MLP neurons of a small language model. Each row is named by its layer, matrix (down: output weights) and neuron, and shows model dimensions 256-383. Each number is 128 + 24 x the weight over its row's rms, rounded and kept within 0 to 255. Numbers have three digits each. A neuron's up and down rows have the sign that makes its largest values positive.
A block is one neuron, or neurons of one layer that tend to fire together. Before each block is what it responds to, as a language model described it from the Wikipedia text at the highest values.

Description: Word-start pieces and auxiliaries. Opening fragments of split words (hon in honour, r in races, cons in consecrated), plus was/been before a participle and years in tables.
L3.down94:141115141126183165099112145141145124136091083113127106121139134127117090144141101098155102183132153112164153095145111153111138154155103094120123166130128101123082113160145139140110074113114118109140149110119155128145143142146108114155140105113139059105128152129105113116093112116190071108117133151175096117135134134146160105137120164090121084094129140169156167117135130100116098117124
L3.down162:114164134107147141100147145124139148118143157123123118149129115171193094124101151105122152156133155099125130140135089121141122155152100100124153124163140137144162117122098099126139109109114159103137077073122130123161157133067083078136122176172103144167133132134137107131129091146153130108118129158111157062124091162124143134177135103117131084115170116098083163099152117115126156124113
L3.down232:172127184133146152143128160132128095116098146146187127120127172156097092097078119129152086081161156152150099146128139138093138169070148143114151099124179100085087140114114117135108103086143098146123164117103104135138168097139129112145079166114108168106117116139108099100126099113105161138168131144143108153134096130161110163168142129152143110109184112106108086078092121134140125098117
L3.down474:135166158123179149132117138126110127109108100133148118143161146108110145099117131081127095143123077127121121119121109095099101129175136139106159122134120145146088127151117106171108119181170149109121166138147112144094157156129155085099103130166170156118122149099160136089150123154141127179152123135099205168144155120092116124132144149157120158147117133149103077172117142110167122129126
L3.down540:139125146167123099120134167106119124129171152124122123103107149117100173102127098134125146138096146146112139140148116137140148150133160121129141151148128117131106164131135081135126105140101082170130100132183106117145112158136135113096160143154176169148133128130134137093090156117137102138124137086171126120098106122091120130145098131181110102131155112123107079129175107145083131123157
L3.down628:113149068099159137081112119152109127134170152144146119107162137135140160150093115186131155128129116104119162135121144126135146121173108112122161157198133138131112124109138139108155124106102123129113131161149143121102137149177113151139146135153139162125129159137118136131179166107074166127107136087166127097103160125098164078118129129161110116126127157166138069140104164110119103163107
L3.down790:139119110126159121090123205138125093121118151115143115091127106130147173167135110149122102101141112140082114126114123096108142154115180095147114156158160111109117128116177140157074075116100136132146156096095127119159128122121153163149161153143163174099102119123079146119136151143122104125146128110154111113126141135084119146136133143113163093144141169150137129140126090158135157115144
L3.down792:104144161084073133104085152154177124151149114100139095129153088105096128108139153166110146127173152155153104092123148115086145093166127143155118082121143123133131136166138133111168141117138126147119080102131111133153068151123077132113128115128153113119113126129134112128131167134125110133117116152102139127131134146105156172128091178112100101090128159140119154079136105178153120131076

Description: Word-initial R fragments. Capital R (sometimes other letters) as the first piece of a split word, often a heading or code, e.g. Railroads, RUS, Rhinotocinclus.
L11.down249:100121153146143132121105107092127132124132111079122112140155132135117122140127121074137065089094145066144142119137111123127159104193135131143105144129091101159145168150092128137151110164133084105094123154140138132156186131143148113139129128123145110138105190097095114132136117131181099135142135121142160145163118160152089118116161143156130109135130103123091086150140100110147145124120
L11.down393:130149073145146152102159127116103123119112143156146170125134119103151164115053109091127083143127086136115134157131099131129130130110074110121103122121096131119078146112113093105101133131167063120113123146128150102135106122106154111143133108119173097093150155099138157118132124082140148170107110114111106129150133108179169156107132121152128144117178128161151128145075093152127119166139
L11.down425:178113114110127161143146138135107163190110124143132098116126136110126121134079117106146113124172141132141170100147112123092122072133134160161155128141099136108133176125072115120130129163172121137095105112115119118144114108104133095091116095140139138103124122127122094150089165124127118125120084143143084133132164117148127138132149116151107163130107108088106119156081135121159148131158
L11.down506:118116128072114145139095175136148159113130145100104135100118126141109135114127112129116109125163134135169097091104131137101131131150145167138084113116095139124100112159066144100147143107145164193151138129145126146131140146108128128147136115097134157108124114082133116135144096132164106137101105124175141142108159104125096143127179119134113127146159104119181102117139132131102134081123
L11.down669:104116135093128129084110110091141101154140100113071107148128126126113143098158142174126144178121139118136127139112127095129136149150157129107087142135126088134096173092142082098116092141158119134105175114193132088134095148110098102105097133104123107106120136105122126124124140147151115142105095129140137096091127145159116141135158126170136123147129136169152108163141162057148115119118
L11.down768:165153093098110156120163114113097112119140144097190134119165124144091160169117101185157128127126104104077114141133109145116085120128132126092143142115086140189155160145168136153135134125138099118113115113081123151112142130130116115100139140136120109133144129117110116143151085132155145097125167135116120139144095128090147146143118124159103104114123102159162143096117109130152110089086
L11.down842:085144121125084109143069117115087122093105099151122096159120157152119134114110112101130144124110109093134167172080158168138142134117121106149145135107129109135145091144115099177190072127122146086109135165131106118062160163114141150104119132177142130160152091091110183140121144145088172146120101135119179122110135161128143161106113116108108129116130142143152116134132143169123160126121
L11.down984:090128128126143145165136156124140121133139153117117094124074108159106166112136131119127121150112094135168121149096125152123136080114130143114142147131129092158119165186123154107126144142157115154145130120107154168127148145113140126144126108116109092094093141136129171123134124107077135158128136115126157144081160134123155126100044149121104145147104163136130093109150145081104127174093

Description: Nouns after determiners. Common nouns right after the, his or of, often the first piece of a longer word: work(force), land(scape), Act(ress), environment, Committee.
L6.down992:146098093134123103111115157118131171115148129147153149143111133137132127153108138095093143163137147125110122120112104119125128118122076121140121142131141083149136088115148108149150117165131122116142158172104128130186095130132123100131134099125133152133124106117128110108109141131141114148166159147129124146110159094110143120187175130160159118116120101128092150165099150115140121100096

Description: Generic nouns and stems. Common nouns or the first piece of a longer word right after "the" or an adjective in encyclopedic prose, e.g. site, case, ident(ified), cover(ing).
L3.down112:155139136123153126120137103161109112126127148090107142172104104126132147076118096147151158137116117160132082131167102132156143123110090130153129102117098121168066139127134136123108089134109146101115124157150141153145100116171157161125158154078105109111146105144162139145139168110131105159136101153144111091145131165096123141117075134148145160144138131105165125105165155122107148073112
L3.down179:123147106130099131137134103142141137111154106148162183093127147106121133127146166141124099168119140121134124148157162104126144055149118172114086116103125106106106113107146118107149102108144135135137146160104159134135098110129111144150122113110152144131125100153163140129110090094109184091096118141112120157105151119124141100097100132159118122133151133080164178142093115113133130121127
L3.down271:129155110158129125123072147122145145078120145148114111124105144160163167120159133178103150107125116092105137153119144138102096138131124138159123169117134079094117120095079152129104082124099132130149115142154154145111193168128112125142139130137106156102140103136101081070140166151111125113132156064132104165150160139145138156101126117086149121121136159168169135147140097141104159166165
L3.down323:117113120116130174131114106159161111132166141085107096077117140127108066111131159117165138113110104133109134124141131160107126103147109124103098144163119112176124136083103136132145095123157107146155141138096124141104145134102121166141187136118109104140134111098136117176121130145091116124149109117079126141099142113156141101152142113126088180168162132111155177125114154131138101090142
L3.down595:133124094088111116090138128119157114141084097112127148085122131129161156118122125166111088141079119148145111096123116151114133160131141152121118128105140159112115162140114107114112134116103107091137134111150117147138126151111128111177112145139126157109128144142138123138133134130112159133136125149185142152164152103171143129112132149077152165105097112136126200130143112101148141127182
L3.down822:163146104100174139133176120133108135127185118132122130113136100152107144113108090151137141154140147151139080128112157158100112114119098099121141126147173106160100109148116128122125137100107158135121138073096123123128110121161160137152194144142123132129076144124109111139140104122156137146122134154116121142068126094116112124115114093154138107160096134123088125142098129089097095139152
L3.down909:172132093082104118126131127168131108132200126146135126084082150132120142133086103181113096122118109134137109163153123136144134090120137127106125164119156152091140109151143160127142132130114137142127165140154135115158129120105145120146132144110101136111125138136113141138146137134134091148152133156136127157137131112116158167141098150130106081109112102173097147126147113103150097128116
L3.down969:112152138105145128128181146127096108111122147114148107163097129094134141123110124075127143116140125157170148183120141109140145141098115096115110132135177106142132130109140110077162163130141100096163140158179117169102096159113124155107162139132124119121099166124123143116119150140137100113097154151154113168162140082119146111124118176107136139129174119106116157121131103116114120120161

Description: Table cells and "following". Years or labels starting a table row after a pipe (2000, 2020, Total), plus "following" and "post" after "the" or "a".
L6.down566:108105148084118108079114088134155184118179155072150140141140108112097096096087095122149096169106130118115151126132143114125121125145084091122184115115168159128144080129121108125126157127124091166178134143138141131104094099103130131112116102160158132108120152084126097157145084111114127107113117136153135125135132144129163113098127145134107094181157107133149151177139138090115134110110